python train.py --n_layer=12 --d_model=384 --n_head=4 --n_kv_head=4 --head_dim=128 --d_mlp=1536 --vocab_size=2048 --activation="tanh_gelu" --norm="layernorm" --norm_place="pre" --norm_eps=1e-06 --positions="learned" --qk_norm=false --attn_scale=0.0884 --bias="all" --tie_embeddings=true --parallel_block=true --init="normal" --init_std_qkv=0.0242 --init_std_o=0.00495 --init_std_up=0.0242 --init_std_down=0.00495 --optimizer="adam_variant" --lr=0.0014 --beta1=0.9 --weight_decay=0.14 --lr_head=0.0053 --grad_clip=1.0 --warmup_steps=316 --schedule="wsd" --decay_fraction=1.0 --decay_shape="linear" --final_lr_fraction=0.0 --batch_tokens=131072 --seq_len=1024 --doc_mask=true --train_tokens=458700000 --steps=3500 --dataset="wikipedia_en"
MLP neurons of a small language model. Each row is named by its layer, matrix (up: input weights) and neuron, and shows model dimensions 256-383. Each number is 128 + 32 x the weight over its row's rms, rounded and kept within 0 to 255.
After each neuron's rows, "fires in" lists the words (lower case) most often at its 100 highest values on Wikipedia text that the model never trained on.

L5.up811 [ 92 112 124 155 164 130 127 115  73  97 157 106 144  93  93 124 174 164  92 161 146 132  89 145 119 139 130 118 102 121 196 170  80  30 131 165  92 179 162 150 139 105 122  89  96  89 117 137 108 149 168 127 134 109 141 112  98 179 116 135 151  56 203 116 112 127  97 131 131 186 111 141 161 167 121 135  99  88 141 183 102 137  89 143 128 154 120  88 133  39  98 135 129  95 113 131 152 101 185 157 166 169 130 142 183 118 120 130  97 216 101 125 118 137 113 158  55 109  88 178 134 144  95 111  48  74 127 189]
fires in: "of"

L4.up780 [199 128 165  53 169 180 150 189 141 129 175 119 121 138 118 139 179 147  98 118 205 104 106 122  68  91 119  99 109  99 190 179 115 143 138 109 145 146 134 151  89 154 155  99  93 153  98 171 125 140 151 134 155 128 140  90 142 162 171 107 134 106 133 112 108 112  95 142 136 113 156 179 145 160 112 125 108 156 124 115 126 125  99 102 137 145 147 117 112  98 152 154 106  99  65 123 143  94 121 108  76 124 167 115 147 163 103  86  82 132 159  67 104 138  87 129 129  88  95  93 143 100 165  99  97 133 125 138]
fires in: "born", "at", "held", "based", "for"

L4.up248 [152  52 110  97 170  98 104 145 115 111 153 129 144 116 175  96  86 119 140 111 127 150 101 139 101 157  82  92 100 151 154  52 132  89 127 121 151 106 125 149 102 161 131 113 123  63  99 211 152 166 154 143 109 139 122  77 155 160 169 173 158 108 192  72  92  99  97 130 150  98  98 175 183 131 120 147 131 108  92 125 128 141  94 106 119 140  71 131 147 102 117  41 194 115 105  84 134 108  76 181 147 112 146 148 121 118  88  66 100 153 155 147 122  75 130 170 115  74  65  88 104 149 172 150 105 112 150 150]
fires in: "by", "in", "for"

L7.up796 [136 100 144 122  98 119 145  92 200 112 119  97 176 135  76 108 104 154 110 110  97 103  91 121  49 100 124 159 183  84 122 188 106  86 166 129  62 122 137 187 120 127 129  95 131 105 125 158 120  91 113 156 129  88 129  73 162 127  87 128 146 122 119 139 137 181 120 174 145 167 134 118 154 141 178 111 138 160 110 157 123 160  65 115  95 142  80 110  53 121 128 138 141 171 160 151 162  98 122  98 156 130  99  57  76  84 145 108  95 115 124 114 157 113 112 157 118 130  46  97 110 112  84 113 118 109 160 136]
fires in: "s", "t", "properties"

L4.up945 [ 33 132 135 153 157  88 131  93 122 126 125 105  63  81 180  70 142 179 144 125 133 102  80 251 120 130  85 139 110 157 165 129  77 130 120 104 128 139 130 101 102 105  77  96 131  85 127  82 180 122 120  94  90 172  79 126 156 138 109 115 143 104 144 136 200 120 139 141 135 114  89 110 160 150 152 100 198 155 149 131 140 118 129 175 154 183 103  96 174 109  51  98  88 132 158  93  97 216 145 160 153 142 151 114 145 126  93 155  67 228  99 185 153  97  94 142 102 133 133 122 195 128 130 133 108 132 138  83]
fires in: "a", "is", "population", "located", "national", "total"

L5.up266 [140 115 128 113 158 146 141 183 131 117 135 122 136 135 181 122 126 146 107 103 141 113 102 196  88 152 152 105  84 132 161 176  90 106 173 131 162 131  84 175 106 157 138 115 109 186 179  83 122 127 120 148 117 148 144  74 137 107 112 143 148  96 136 146   0 148 121 100 182 146 177 151  87 137 118 153 100 117  97 123 156 126  70 115 108 104 109 120 165 121 126 132 115 112 105  65 113 157 130 170 136 155 169 109 105 101  69  86 116 100 160  97 177 138 177 129 111 102  81  81 107 137  69  78 119 101 120  98]
fires in: "the", "by", "for", "from"

L4.up18 [135 171  92  97 139 139 178 146 190 132 151  79 127 133  76 143 124 127 114 155 148 137 133 180 135 112 172  96 140 196 146 133 115 154 117 131  79 135 134 167 106 156 115 128 117 109 155 113 103  71 114 167  88 165  75 146 171  95 135 148 125  95 109  80 125 144 142 140 173 131 128 140 140 159 153 111 133 144 120 163 112  60 147 130  94 115  58  87 119 162 102 109  89 181 125 113 122 163 108 147 125 143 133  86  78 115 110 138 146 135 138 155 198 135 105  90 133 127 145  57  94  98 102  80 120 116 146  80]
fires in: "from", "to", "on", "by"

L5.up120 [143  93  98  87 169 146 129  94 124  94 144  31 151  70  99  96  98 156 139 136 173 114 109 160 128  74 192 153 106 160 103 123 155  99  86 162 107 146 129 171 135 120 147 199 139 102 161 154 109 120 106 151  72 137 132 145 125  98 128 111 110 123 106 117 129 119 141 162 146 128 133 120 180  98 183  99 119 132  88 124 106  93 126  88 102  98 109  74 100 112 133 113 122  98 148 118 131 148 193 113 161 144 132  33 103  48 114 202 147 117 145 136 196 152 112 140  91 162 155  66 102  70 159  89 133 143 157 130]
fires in: "that", "s", "of", "top", "these"

L4.up357 [163 146 124  93 137 158 134 161 162 100 179 101 120 112 131 115 133  77 154 148 164 126 131 178 146 102 129 122 155 212 120 111  98 166 111 193  94 133 108 168 118 116 153 141  99 139 117 108 113 182 157 157 104 157  93 177 135 120  96 140 127 161 115 138 137  84 175 129 185 101 148 159 155 134 110 148 120 181 101 198 143 129 115 142 115 147 118  86 162 175  71 145  99 118 171 211 113 141 131 153 127 144 114 137 143 119  63 190  58 119 110 134 156 128 132  54 175 118 112 115 116 217  52 103 154 106 104 138]
fires in: "he", "was", "she", "de", "has", "details"

L4.up1392 [130 131 162 121 131  80 148 141 128 146  91 133 155 145 154 120  47 114 126 134 141 139 107 208 140 118 161 124  90 213 145 169 142 156 146 111  87 142 184 177 104 134  96  88  91 120 135 128 186 139 121 138 104 162 108 128  82 196 161 164 179 159 139  57  87 182  99 125 121 148 112 186 154  98 113  91  89 113 136 141 143 135 127 118 110 118 164 103 148 121  73 128 113 111 145 104  95 164 122 152 139  83 139 141 148  87  92 152 127 178 122 156 167 112 200 148 127  53 137 132  95  81 123 111  92 133 163 112]
fires in: "most", "and", "an", "a", "or"

L2.up1506 [117 150  88  55 158 134 155 174 152 144 177  89 182 154 148 124 125 144  78 189 114 123 139 157 145 146 107  91 203 186 153 138 150 122 158 157 119 139 163 132 110 144  85  94 113 158 109 122 107 104 172 158  80  86 140 138 151 201 118 107 121  67 142  68  59 159 145 136  53 135 106 197 134 173 130 143 117  87 121 161 145 122 178 115  90 169 176  42 184 142 181  92 104 142 135 141 106 140 103 101 173 123 113 126  74 116 168 192 142 171 147 116 194 128 151 111 104 122 122  65 111 102 166 140  84 152 121 128]
fires in: "of", "at", "place", "hold", "to"

L4.up53 [127 119 138 133 153 122 151 108 119 149 145 142 151 113 138 101 101 115 160 129  93 139 115 170 119 140  94 103 140 158  70  89 176 142 126 142 124 119 108 106 109  75 126  89 119 101 144 163  42 155 135  74 141 197 110  85 167  79 141 226 169 106 129 163 161 175 141 135 132 125 103 115  93  92 121 123  42 164 131  53 196 140 136 135 103 148 138 155 138  98 122 101 101 115 163  93 125 165 142 150 123 132 128 153 146  92 132 129  82 126 162 148 187  77 141 100 157  90 100 116 118 142  91 158  97  99 120  46]
fires in: "a"

L2.up567 [ 87 125 148  94 133  90 148 178 109 102 184 139 153  84 134  98  81 118 108  73 178  94  95 172 169 112 135  70  94 169 129  84 105 149 107 144 140  63 141 143 101 133 139 160 147  94  82 117 130 103 157 170 125 186 105 135 146 114 153 156 165 120  79 163  97  85  96 163  74  75 154 133 162 128 134 178 108 138  99 122 127 116 157 183 121 117 116 116 169 116  88  95 124 100 114 190  98 136 126 149 212 126 180 159 177 119  86 111 109 168 148 120 159 117 104 161 133  89 107 127  87 111  98 203  93 127 149 148]
fires in: "he", "his", "player", "american", "students"

L4.up140 [145 166 107  75 139 177 199 231 140 121 146  88 151 121 128 117 139 128  92 102 144 111 116 187  54 127 138 110 132 103 127 206 147 141 152 184 170 174 121 144  96 112 129 152  98  96 130  82 123 156 177 184 160 150 139  95 124 119 125 138 107 124 146 140  87 135  99 125 223 110 118 130 130 173 112 113 152 158  99 173 127 166  95 131 136 192 141 126 182 176 134  77 130 154 119 137  75 134 126 149 123 134 155  84  89 126  67  66 113  89 116 100 207 149 120 131 142 138 128  48 130 150  93  87 159  50 142 105]
fires in: "and", "to", "but", "would", "she", "who"

L4.up761 [108 112 104 143 198 165 165 173 150 119 119 141 147 101  89 165  95 144 126 124 122 100  72 185 107 100 125  65  99 155 175 110 156 182 156 120 172 147 182 144  98 172 177 109 104 146 124 113 116 156 139 179 116 158 125 125  96 106 125 155 113 112 137  75  70 153 130 144 182  76 134 155 177 174 132 115  79 130 117 157  34 128  87 126 150 158 125  82 125 130 129  85 173 107 128 123  99 152 132 117 142  95 152  89 151 145  85 129 103 151 119 147 132 129 129 169 114 184  99  77  96 152 107  80 145 120 154 189]
fires in: "to", "has", "is", "was"

L2.up1334 [125 162 138  84 211 168 132 110 112 128 158  94 119  65 135 120  93 151 129 147 159 112 168  95 126 152 107 116 220  84  83 130  88 168 134 146 122 185 143 131  87 159  85  66 149  76 134 122 123 172 144 141 140 192 100 121 137 163 116  90 134  52 108 222 140 114 144 128 171 186 123 122 167 162 137 147 129  50  93 116 115 141 131 124  47 194 125 130 138 173 111 118 130  79 140 140  73 175 163 152  88 108 182 124 144 124  72 138  88 115 127  93 161 177 142  87 136 143 136 123 115 143 179 143 133 170 118  97]
fires in: "would", "could", "did", "will", "help", "domestic"

L7.up814 [115  55 146 136  92 196 131  76 138  64 154 118 109 112 135  80 149 158 108  92 157  98  44 148  68 123 138 141 143 146 118  97 163  59 184 167 163 185 123 113 129 107 170 100 130 132  83 132 139 119 170  69 122  74 151 153 164 157 108  92 130  88 105 141 153 132 105 143  94 120 105 129 125 123 137 172 106 138 108  97 168 113  89 129 112  84 130  42 132 118 104 125  77 134 190 202 151 110 162 128  75 135 110 116 150 115 164 144 133 108 123  92 129 113 111  88 100 124 164 115  92 112 105 136 151  72 155 159]
fires in: "there", "s", "therefore", "nothing", "t", "ll"

L2.up1267 [107 106 146 130 124 182 150 102 144 137 218 112 100 150 124 146 118 136 134 156 180 123  56 100  91 146 129  97 169  94  83 117 139 162 114 144 132 177  83  77 113 127 178 107 122 140 160  85  94 140 107  96 172  97  98  99  98 100 154 134 132  95 159 159 127 146  40  70 171 158 112  88 109 156 123 150 143 156  86  75 122 110  34  84 149 114  68 162  92 145 181  93 163 139 101  46 169 162 144 155 103 115 157  89 119 130 166 101 107 124 154 136 103  79 103 142 103  85 129 131 129 100 185 130 117 129 138 102]
fires in: "for", "to", "a", "sexual"

L2.up383 [ 49 151 109  98 145 186 124 104 156 113 159 121 159 110  89 126  84 149  90 127  87 109 150 108 134 120  78 154 210 100 152 172  68 143 161 145 116 120 151  82 131 152 137 109 118  52 126 100 125 175 201 150 117 206  91 155 154 166 127 137  68 114  78 172 141 125 109 119 107 146 115 130 119 137 126  87  95  97  97 123 127  94 121 119  54 165 152  71 142 139 100 140  68 110 146 112 108 101 138 213 188 132 238 105 151  95 103 103 118  99 158  96 190 132 116 130 111 171 125 103  90 145 105 118 159  58  97  93]
fires in: "became", "took", "called", "make", "takes", "named"

L4.up512 [102 158 133 104 146  98 180 172 120 109 128 159 114 139 168  58 105 120 136 130 176 145 123 135 174  97 144  93 159 175 107 143  90 178 106 169  77 161  87  90 144 121  97 155  60 136 142 142  52 145 128 149 143 122 122 170 108 148 161 135 136 135 124 110  49  90  84 111 119 162 178 151 109 115  88 122  84 102 139 181 136 104 128 159 146 136 127  86 136 166  42 119  70 129 126 100 113 153  43 136 171 120 135 119 105 207 160 170 165 148  85 136 156 100 127 118 122 122  87 121  87 137  94 115  90 151 154 170]
fires in: "of", "2025", "2026", "2018", "2022", "2021"

L2.up145 [149 140  91 107 132 115 146  79  87 117 105 125 125  92 123  65 127 171  96 132 163 111 163 131 122 101 132 158 145 115 150 136 122 127 158 151 133 144  96 135  71  68  98 127 123  76 145 107  67 141 132 140 135 144 142  67 157 165 137 160 156 126 128  93 143  43 152 141 120 177 135 131 157 128 170 121 133 118 142 121  96 134 111 163 149 148 120 151 118 161 103  81  90  95 133 146  81 121  93 119  90 124 162 143 164  56  83  83 149  97 157 129 194  87 127 113 143 102 124 116  87 134  90 146 153  45 134 214]
fires in: "that", "which", "what", "this", "each", "all"

L5.up886 [151 126 197  97 209 145 105  66 115 128 131 122  93  79 141 126 138 145 120 138 204 116 126 156 117  60 110  82 145 111 188 159  84 114 177  99 134 140 126 110 101 139 152  90 130  86 140 117 116 165 147  78 162 156  83  82 100 121 126 130 145 123 109  99  82 115  78 124 162  85 102 145 109 141 106 123 127 157  89 167  99 124 109 125 134 112  92  94 140 124 140 101 171 136 123 123 134  89 156 157 212  67 164 123 180  94  91 162 127 141 143 175 118 100 129 162 134 151  95 120 141  89 155 117 122  80 115  55]
fires in: "it", "on", "during", "its", "a"

L2.up82 [ 73 137  61  92 150 214 155  77 122 154 130  96 129  98 156 170 175 149 173  92 152  82 116 177  90 116 129 109 143 106  99 108 106 106 100 154 199 125 118 147 119 155 130 137 124 103 127 133 155 109 126 128 117 133 121 164 177  67 107 154  95 153  90  77 180 103 145  99 165 136 175 105 154  95 177 133 116 175  44 112 127 132 157 128  93 130 118 102  94  98 105  89 129 148 207 140 136 123 130 133 154 137 131 107 112 121 139 116 122 204 123 175 154 114 100 127  91  54  98 109  89 120 149 120  83  85 102 141]
fires in: "following", "same", "election", "among", "elections", "list"

L4.up1144 [141 117 101 136 157 113 147 209  62 143 129 129 127 128 150 169 128  91 152 112 151 108 116 200  56 105 137 105  99 123 127 165  99 110 110 218 159 210 119 134 150 129  76 132  93 126 150 162 187 162 141 110 136 142 127 147 151 159 119 112 124 191 122 116  71 176 133 128 125 174 128 150 184 113 153 157 142  98  86  92  98 114 158 130 108 136  93 165 157 151  95 111 103  88 114 103 177 130 240 202 139 117  90 124 159 132 184 137 105 107  57 128  89 137  67 117  90  88 110 146 125 103 104 110 100 137 150 132]
fires in: "of", "to", "2004", "for", "with"

L2.up1175 [ 82 165 112  86 143 112  96 152 136 115 132 111 126 127 138 105  87 159  81  63 168  63  62 181 128 124 184 134 154 148  72 120 137 158 193 163 166 183 118 108  81 134 134 175 166 105 109 124  67 197 196 157 159 160 162 122 113 185 148 156 131 115 131 123 116  95  97 153 155 181 111 106 131 134 131 138 129 173 143 178 105 101  87 116 108 161 150 128 164  68 141  69 105 159 177 114 123 140 181 160 112 162 152  67 127 106  99 147 129  79 130  91 170 113 103  84 159 111 137  62 140 132 131 111 151  79 136 174]
fires in: "who", "due", "though", "so", "soon", "because"

L5.up1361 [155  90 139  99 179 198 158 121 124 100 134 108 109  95 166 132  82 162  80 144 151 122 127 141  75  99 123  65 146 124 161 151  75  90 197 183 119 187  95 126 115 106 214 163 126  92 142  78 111 187 204 121 116 183 113 163 110 121 121  87  43 118 142 120 150 144  96 182 204 143 134 137 153 167 134 123 113 170 118 190 112 114 112 114 112 140  97  79  97 137 145  95 122 133  70 112  78 151 187 108 106 147 129 104 129 101  77 170  91  99 153 138 167 106 123 102 160 106 114 128 134 120 110 132 186 147 114 111]
fires in: "after", "has", "also", "may", "she"

L5.up1389 [103 133  95 160 136 163 204  77 119 169 133 114 106  74  93  90 154 162 182 127 148 121  97 189 121  89 166 180 133 200  86 122 134 140  82 189 161 116 179 115  83 164  68 112 117 101  99 132 178 148  84 110 113 140 126 121 159 149 128 122 120 130 143 126  98 105 115 138 123  99 149 173 119  74 158 135 113 118 130  53 123 123 164 105 134 108 124 115 174 185 114 185 131  69 148 109 113 155  98 169  97 135 178 115 130  84  99 184 130  99 115 122 138 112 157 130 160 122 193 144  80 100 153 125 176 130 127  70]
fires in: "a", "an", "american", "russian", "first", "the"

L7.up952 [162 124 172  70 131 155 167 121 142  90 188  89  55 125 143 102 152 166 112 162 176 115 107 159  78  54 132 105 153 100 106 167 119 105 146 159 155 107 176  86 101 112 181 142 126 169 106 140 107 152 117 104 135 156 143 113  76 122 133 179 157 112 139 151 150 147  89 136 181  95 139 138 110 132 154 120 119 181  80  81 100  96 101  75 112 128 121  90  97  97 156 145  78 107  96 148 186 145  80 115  99 137 168 110 167  87 122 172 114  19 108 132 169 108 121 161 102 165 117 146  77 159  75  78 123 120 103 199]
fires in: "s", "finds"

L4.up1173 [169  98 123 110 148 131 181 152 166 128 115 133  68 142  91 122 157 124  86 179  89 130  86 188 104 102 128  91 133 195 129 180  90 135 139 108 145 184 148 134  50 182 107  93 120 164 101 111 162  84 126  96 115 124  99 165 132 179 142 166 147 128 137 149 100 178 115 127 143  75 175 167 133 163 116  90 179 141  98  89 147 163 135 132 170  93 127  69 165 133 132 117  81 120  54 139 168  96 114 114 109 112 124 148  86 123 161 141  87 145  97 131 136 123 121 123 108  80 184  79 114  91  53 100  84 102 137  94]
fires in: "in", "at", "morpholine"

L7.up200 [ 92 141 102  78 181 118 165 134  82 106 115 145 140 182 144 107 127 123  75 108 158 111 150 172 155  84 132  90 170  96  82 112 102 130 138 111 206 162 178 157 115 150 149 120 138 121 117 121 139 165 123 133 145 126 120  92 183 123 108 108 143  95 135 131 114 110 128 158 118 170 154 119  61 152 169 103 100 187 117 164 101  88 106 100 124 130 155 149 199  95 181 109 121 141  88 109 106 130 172  83 141 126 202 147 111  94 125 108 164 145 128 123 115 179 138  62 137  58 142  82  55 108  93 100 116  60 124 153]
fires in: "the", "his"

L7.up549 [119 157 110 117 125 185 137 154 225 141 211 103  83 146 188 135 139 114 105 118 112 109  74 170  82 106 130  70  89 112  87 120  90  95 143 143 168  99 191 143 148 134 155 117  77  87  98  96 155 101 140 107 124 185 115 105 138 161  83 151 124 113 109 164 176 108  48 156 180 175 123 109 134 114 143 135 127 104 139 102 147 151 163 152 112 105  96 125 119 166 139  94  80 147 165 111 149 150 163 173 232 162  96 132 119  98 146 105 109 175 123 168 104 142 104 179 132 131 140 123  71  76  93 125  48 142  83 156]
fires in: "a", "professor", "of", "producer", "colombia", "europe"

L4.up1422 [145 132  95 142 175 178 118 166 138  70 131 100 186 196 161 123 104 211 114  86 139 118 127 161 115 142  82 120 103 142 148 126 129  85 189 119 117 126 116 229 112  89 129 145 102 180 138 132 104 151 211  93 112 164  74 117 112 127 143  92 126  95 185  94 119 111 122 136 134 125 130 170 128 135 134 181 134 126 141 106  77 114 112 108 170 162  93 154 157 130 111  79 137 117 121 141 176 114 141 133 125 111 167 130 124 124 110 113 108 151 149 169 136  66 134 164 177 103  63 157  80 201 129 118 161 111  96 172]
fires in: "was", "is", "july", "1", "6", "0"

L2.up469 [124 124 124  87  92 164 119 145 149 142 177  67 137 129 138 129 140 184 161 137 125 123 104 137  64 153 161 130 229 100 152 191 128 192 111 119 167 181 160 134  88 123  79  23 175  90  81 108 199 101 150 148 183 129 123 121 159 161 138  99 142 147 107 158 141 121 133 136 137 156 180 120 159 147 128  90 124 145  99 161 129 145  75 122 129 183  85  99  78 128  56 115 132  99 132 158 115 120 120 157  32 117 144 128 144 134 100  63 195 141 120 117 155 106 152  82  73  68 129 152  97 110 222 116 121  89 155 126]
fires in: "would", "while", "and", "could", "were", "or"

L7.up1257 [121 109 122  90 127  95  87  86 162 128 137 154 164 146 104 124 150  90 122 129 142 157 146 146 106  94 174 106 111 137 162 189 112 127  95 153 134 136 140 111  93 157 139 150 129 141 107  97 101 152 127 132 185 154 129 111 136 173 114 155 204 127 155 103 144 103 153 118 155 108 141 151 157 138 120 109  74 165 119 167 142 122 108  91 162  66  88 107 109 140  98  77  39  96 149  88  91 196 117 123 118 175 110 164 129 100 126 168 147 144 137 159 154 111 135 125 143 117  97 100  66 121 121 103 158  94 145 160]
fires in: "of", "that"

L7.up294 [165 117 106 107 133 135 107 179 118 161 125 102 130 103  90 110 104 121  93 134 120 138 115 110 102 101 136 148 128 146  93 162  98 169 157 140 134 131 114 105 128 130 140  90 110 150 121 142 174 161 170 129 122 145 100  64 146 111 119 171 163 139 153 129  48 139 156 136 106  48 158 112 124 149 153 110 159 184 121 135 140 119 110 114 121  93 130 129 142  86 150  73 106 115 106 116 124 190 167 154 111 140 175  29 139 118 112 141 173 118 163 138 157 114 106 134 130 141 227  71 121 124 111  68 128 116 132 126]
fires in: "during", "that", "at", "after", "friend", "friends"

L5.up232 [ 92 139  58  14 133  69 128 143 142 140 148 142  67 122 146 149  99 119 149 151 104 123 137 140  42 101 118 106 121 142 129 151 101 178 195 118 139 145 119 110  83 152 118 127  78  89 115 157 148  92 166 147 101 207 119 105 174 202 127  94 172  91 159 175 103 151  70 114 130 142  46 116 153 164 124 103 110 162 114 113 160 156 132 106 108 104  64 155 153 180 149  62  80  70 159 169 141 130 135  98 151 129 112 207  44  91  96 131 121 121  75 160 128 108 108 108 148 132 127 142  73 140  88 148  87 104 170 148]
fires in: "the", "of", "for"

L4.up914 [128  75  86 109 175 138 117 124 135  96 132 129 134 144 137  76 143 191 130 134  84 116 124 128 150 130 155 145 133 195 173 142  79 115 129 120 104 206 137 174 146  97 111 121 147  81 108 100  97 152 175 151 111 128  92 109 139 114 118 126 163 119 154 148 116 155 173 127 126  77  73 113 120 130 173  69 132 181  97 147 137 165 100 153 107 149 112 121 178 102 139  93  87  80 107 132 138  88 204 147 118 181 140 102 114 116  96  44 115 193 125 130 179 112 134  80 103 101 104 125 147 147 179  88 113 134 133  80]
fires in: "the", "on", "built", "in", "its"

L7.up1158 [140 101  84  89 163 140 178  80 162  93 129 138  60 109  85 120 175 122 103 143 128 104 102 154 121  58 207 120 147 110 173 129 105  67 133 125  63 140 102 148 118 104 144 158 125 103 119 130 146 157 146 144 139 169 102 114  41 184 104 132 109  98 134 142 118 117 159 154 112  89 136 142  95  91 143 142  84 123  90 147 102 141 117 109 119 132 104  19 109 159 152 101 154 118 160 157 188 149 102 137 145 137 146 131 168 106 166 171  72 110 151 128  89 132 116 129  80 165 110 180 123 127 156  91 110  76  99 144]
fires in: "s"

L2.up394 [135 136  64 102 154 114 103 143 187 149 159 139  74 131 129  88 185 190 114 110 168 143 143 143  76 141 157 138 109 183 135 155 125 139  74  88 110 151 124 145 102 161 119  69 177 175 150 170 136 169 136 170  92  62 144 154 143 187 119  65 135 132 156 101 117 126 149 117 197 101 144 159 167 157  92 140 183 153  99 142 116 152 105 106 105  67 123  97 147 129  96 158 113 116 112 119 115 165 131 111 107 119 147 118 112 113  89 119 114 150 119 115  71  96  81 135 179 103 155 129 182 128 144 122 126 192 116 135]
fires in: "by", "from", "in", "discolor", "muhl"

L5.up587 [117 127  74 149 112  87 139 139 131  53 153  92 147 107 113 152 197 104 130  89 149 125 129 168 114  87 202 112 129 150 170 162  49 115 174 136 140 195 107 174 119 112 146 152 100  72  38 129 106  90 116 180 140 118 152  75 165 149 127 146 141  96 124 169 127 168 149 164 117 128 140 138 123 114 153 133 125 128  73 131 131 150  96 156  70  93 103 147 111  97  99 149 155 135 117 153 142 134 131 128 183 158 151 107 115  46 166 139 112 138 110 168 117 110 111  77 137  66 161 125  98 115  93 114 141  95 163 168]
fires in: "but", "the", "his", "those", "what", "he"

L5.up718 [145 153  53  86 168 146 152 108 201 145 170 154  81 148 111 144  90 117 114  97 174 110 121 134 155  78 155 158 137 103 128 155 106 160 168 154 107 127 153 183 134 139 170 147  97 143 137 113 154 120 111 104 119 171  91 104 159 146 124 111 125 142 130 169  76 117 143 156 143 125 157 137  98 166 153 143 107 190 126  99 105 129  79 115 104 150 123 124 125 141 163 168 143 118 163 133 171 106 144 169 123 110 125 108 118  61 138 137 140 151 191 105 172 187 127  74 142 110 128 113  76  70 176 114 154 158  75 137]
fires in: "in", "his", "from", "during"

L7.up1441 [101 125   0 175 175 206 135 142 161 161 125 112 143 132 106 104 116  94  43 114 165 147 153 135 163 127 108  47 125 139 183 125 120 162 147 149 135 166 185 164 112 165 154 111 125  94 133 126 189  93  74 157  71 113 115 101 130 131 160 104 154 115 120 164  98 162 106 137 196  64 132 112  96 121 126 175 111 145 114 132 117 141 129 137 118 160 106 103 140 111 143 157  78 147 100 116  98 117  90 152 168 141 115 129 115  38 134 180 150 145 169 133 169  90 129 142 147 149 166 101 121 119 102 129 129 130 159 132]
fires in: "by", "from", "to", "of", "attended", "for"

L2.up1314 [ 86 145 103  95 174  95  82 125 131 103 135 118 142 114 163  96  95 132  87 108 162  68  68 170 117 104 161 130 171 180  73 135 163 185 171 126 113 189 157 150  90 148 119 126 162 120  58 154 116 133 133 130 114 115 161 111 124 150 122  68 107 145  88  94 132  91 111 179 180 149 126 115 125 162 153 159 101 136  89 145  89 120 106  79 103 140  97 130 145  76 143 133 144 122 183 120  92 160 122 153 187 143 118  74 112 109  45  70 139 152 161 138 149  87 142  95 101 141 124 108 134 142 142  95 159  90 111 178]
fires in: "over", "under", "out", "due", "because", "overall"

L5.up616 [136 142  96 134 134 159 119 149 204 114 137 105 155 134 155 177  71  93 119 151  89 138  90 100 120  91 111  37  92 120 203 131  55  96 164 102  67 137 148 149 161 142 176 146 127  62 164 116 135 111 137 138 137 151 121 107 110 146 118 128 104 134 138 117  96 157  95 138 186 123  88  98 115 168  94 133 104 197  88 171 183 172 109 104 119 104  27  44 196 143 129 103 165 137 124 159 161 113  98 141 163 127 113 138 139 144  66  88 106 170 126 160 147 114 139 171 177 115  28  80 169 184 127 125  84  91  99 151]
fires in: "and", "on", "a", "with"

L5.up902 [ 83  96 137  74 155 120 155 146 150 141 123  94  71 134  93 109 116 203 128 123 162 121  54 113  97 133  90 134 114  94 132 130 159  99 116 136  56 157 162  86 130 167  67 174 101  98  85 140  82 147 161 133 121 149 162 162 141 121  96  89 137 146 141  75 116  93 117 135 152 145 125 143 157 139 125 124 170 136 107 158 125 134 113 155 138 133 122 101  91 131 158 125 139 130 112 177 111 147 198 170  89 141 141  74  43 127  87  63 135 159 192 156 110 114 104 161 129 127 198 138 126 116 106  88 123  94 132 115]
fires in: "in", "at", "on", "rock"

L5.up873 [115  84 163 110 144  84 113 144 120 107 161  91  73 113 144 100 147 229 120 166 154 125 134 187 140 134 129 109 161 210 149 147 125 112 118 125  72 112 147 143 125 175 137  96 123  60  95 138 121  64  87 144 104 150  77 148 153 143 120 132 122 132 159 162 100  95 116 170 189  96  90 144 163 125 115 125 176 124 110 148 123 205  78 104  81 176 112  64 159 144 111 135 142  54 128 185 128 143 106 129 128 120 121 174 158 156  60 174 101 157 178 144 166 122  99 144 103 120  95 122 111  96 180 126 103 141 141 106]
fires in: "a", "is", "was", "clade", "in"

L4.up1025 [140  88 147  96 144 160 124 141 114 119 113 107 128 199 134 164 169 214 134 168 155 127 133 161  73 113 143  99 101 158 141 221 159  87  94 146 193 185  96 137 130 156 131 142  90 129 157 135  86 146 168 145 130 101 133 169 132 151 144  98 118 146 172 120  92 160  93 128 151 147 173 158 144 131 151 105 133 195 133 165 130 124 112 149 142 114  88 114 146 110 139 138 134 137 130 124 178 143 191 137 136 135 110 117  78 121 122  94 147 102 121 124 152 118 154 151  87  98 131 135 141  91 166 112 127 132 137  76]
fires in: "by", "from", "at", "with", "a"